Weights of a small transformer language model: untied embeddings, a variant of Muon for these matrices.
MLP neurons of a small language model. Each row is named by its layer, matrix (gate and up: input weights) and neuron, and shows model dimensions 112-175. Each number is 200 + 30 x the weight over its row's rms, rounded and kept within 0 to 999. A neuron's up and down rows have the sign that makes its largest values positive.
After each neuron's rows, "fires on" lists the tokens most often at its 100 highest values on Wikipedia text that the model never trained on.

L4.gate490,164,240,190,236,176,191,230,229,164,196,194,216,194,178,241,214,206,218,214,194,192,236,198,147,166,170,209,176,180,187,177,241,205,255,173,142,194,208,213,196,179,220,196,230,149,233,218,191,259,210,178,196,195,190,166,166,180,288,203,211,260,224,193,185
L4.up490,211,178,192,134,207,229,241,205,226,229,223,188,196,162,211,202,231,219,237,173,177,167,202,170,199,234,146,215,218,160,171,217,174,210,228,217,209,236,181,202,234,154,160,190,227,210,183,188,201,195,190,218,145,162,207,176,190,181,154,249,154,183,216,224
fires on: " ", " (", "P", " G", "l", "g"

L4.gate495,201,191,206,211,243,219,159,201,155,190,251,171,201,263,206,218,206,155,232,225,156,223,257,184,215,179,225,207,135,246,213,194,225,138,244,198,212,159,180,200,182,224,198,237,198,154,183,211,211,180,291,226,186,198,197,159,205,225,240,240,195,206,205,173
L4.up495,188,217,177,254,175,187,210,231,214,197,123,175,177,229,190,221,213,162,190,194,197,186,235,142,198,178,186,180,224,206,236,243,231,133,279,185,161,116,160,179,243,181,228,216,217,223,166,181,208,146,202,242,181,222,225,192,210,148,175,196,166,245,239,211
fires on: " time", "age", "es", "ays", "%"

L4.gate246,213,163,226,221,210,186,179,239,206,220,243,218,184,156,188,147,250,235,119,195,153,220,207,234,184,159,206,203,202,168,227,183,192,258,192,215,186,241,229,200,197,236,205,242,175,179,208,202,139,210,194,207,209,208,227,209,194,191,199,164,206,192,221,197
L4.up246,177,172,168,198,217,151,228,277,225,199,205,160,221,150,143,192,209,182,208,204,248,240,211,194,188,251,226,222,206,253,195,210,212,244,202,200,211,186,243,212,194,204,215,166,172,195,227,256,187,229,243,245,208,197,173,173,216,196,251,205,231,165,136,217
fires on: "n", "er", "and", "ut", "urn"

L4.gate257,225,233,210,206,163,199,214,234,212,249,111,208,245,274,218,126,175,206,241,220,211,244,211,209,192,197,169,183,185,189,147,176,178,215,216,208,241,209,121,255,119,190,224,223,207,228,219,245,167,225,201,182,206,232,227,211,178,149,181,202,235,165,187,196
L4.up257,204,206,244,232,196,191,209,210,198,176,199,181,191,162,151,247,149,217,248,243,155,156,171,162,188,204,218,268,196,178,194,222,185,174,250,205,210,209,215,192,201,209,232,152,186,140,205,212,174,227,247,163,171,176,187,239,165,176,182,211,195,122,198,249
fires on: " United", "al", "ic", "ative", "t", "|---|---"

L4.gate423,174,218,227,151,199,254,283,177,187,208,210,216,187,226,214,186,172,220,190,192,282,208,195,221,245,198,203,162,231,248,185,244,194,191,239,162,199,213,244,193,204,205,197,168,195,223,215,273,241,233,172,153,208,222,170,192,178,254,211,225,196,203,237,203
L4.up423,214,202,218,168,200,208,176,115,192,220,234,177,221,222,181,243,151,239,173,205,166,212,145,231,202,225,130,208,198,219,182,244,217,230,242,188,174,181,215,184,235,206,144,150,205,179,222,169,217,212,162,201,217,230,189,205,193,184,159,200,192,215,214,229
fires on: "n", "ear", "it", "h", "m", "est"

L4.gate47,219,195,256,169,174,216,207,182,173,162,136,169,167,182,230,178,223,245,194,148,213,183,169,249,240,142,190,203,182,206,196,208,203,208,158,150,179,194,180,208,236,170,218,205,203,193,209,240,247,219,159,146,195,210,176,161,256,219,172,225,153,229,147,181
L4.up47,167,210,205,182,218,210,203,144,220,157,168,159,201,155,210,183,176,204,244,222,206,189,206,208,158,182,154,166,197,198,218,231,152,171,189,213,163,173,262,175,222,212,215,171,160,208,152,251,219,221,141,184,223,225,182,157,174,205,130,165,186,209,215,220
fires on: "im", "um", "ur", ":", "ri", "i"

L4.gate316,166,237,206,243,225,178,215,233,192,182,216,225,237,176,206,172,242,205,187,215,211,154,168,250,246,165,227,203,225,209,193,185,238,273,212,197,217,229,211,221,192,206,193,196,191,219,221,217,245,244,197,215,198,205,241,203,188,221,200,175,177,146,203,142
L4.up316,171,144,185,188,225,147,178,227,229,225,210,169,203,249,233,246,284,252,221,218,276,183,196,188,203,231,265,224,213,201,262,192,231,211,182,196,143,203,236,173,232,258,192,166,173,175,208,176,157,192,226,193,169,165,172,127,251,235,153,219,238,237,140,179
fires on: " le", "le", "ion", "emb", " Le"

L4.gate51,216,158,218,148,162,262,211,202,172,165,186,223,202,203,202,161,179,205,204,218,229,179,200,173,233,174,213,175,236,233,166,178,189,219,177,206,113,164,187,205,217,171,272,184,208,245,197,200,184,211,241,234,238,202,211,227,186,225,152,263,165,161,227,171
L4.up51,168,221,173,187,261,174,174,229,194,209,204,191,206,207,196,181,172,213,203,218,194,201,165,167,213,247,229,252,225,128,187,203,240,196,267,141,217,194,239,188,238,199,156,205,168,160,171,171,212,235,212,170,164,249,265,181,204,173,211,227,227,195,219,184
fires on: "end", "ar", "ist", "ind", "ed", "ain"

L4.gate399,240,190,231,198,193,188,207,108,201,151,218,200,195,236,172,207,236,164,177,189,145,205,246,238,250,185,129,226,218,192,185,292,178,206,212,194,189,162,178,210,214,216,221,182,226,214,167,215,234,256,215,159,225,239,199,203,256,184,198,143,191,250,210,125
L4.up399,211,194,214,160,186,200,235,148,158,176,205,247,200,173,166,182,253,230,147,144,220,199,234,236,203,242,194,155,239,197,220,191,231,144,254,209,195,170,174,211,141,161,182,202,139,184,215,207,172,260,190,187,191,236,189,190,218,195,189,208,179,176,178,249
fires on: "a", "it", "iet", "oun"

L4.gate341,212,222,260,146,232,201,185,181,190,211,218,182,203,219,171,218,193,185,180,157,249,186,203,213,203,214,218,176,216,227,198,218,250,212,176,185,228,155,181,199,215,187,183,257,162,163,163,213,241,184,235,125,220,197,202,167,149,232,169,223,187,211,229,213
L4.up341,203,190,216,218,187,176,172,152,227,290,254,196,209,219,221,240,262,253,249,199,180,207,188,202,194,232,160,231,193,184,214,181,230,226,237,149,181,179,178,192,163,213,203,213,189,248,207,188,218,208,210,227,213,219,159,221,224,210,182,159,198,172,236,166
fires on: "ild", "ist", "and", "ub", "end", "ther"

L4.gate206,227,219,182,214,183,187,218,193,198,198,202,205,256,178,119,177,173,238,225,261,192,249,209,196,203,209,228,197,195,210,214,141,194,206,181,230,211,274,188,181,217,163,188,252,198,219,239,202,240,192,257,219,253,194,176,149,191,211,140,249,223,225,190,139
L4.up206,182,176,188,207,214,184,169,190,243,196,232,189,244,161,185,262,204,198,182,209,186,194,185,166,224,208,168,197,227,207,199,212,234,209,272,212,318,175,146,244,205,239,156,193,198,218,177,163,165,193,205,185,163,193,172,209,217,161,211,189,221,198,199,225
fires on: "le", "ch", "y", "ower", "ry", "ite"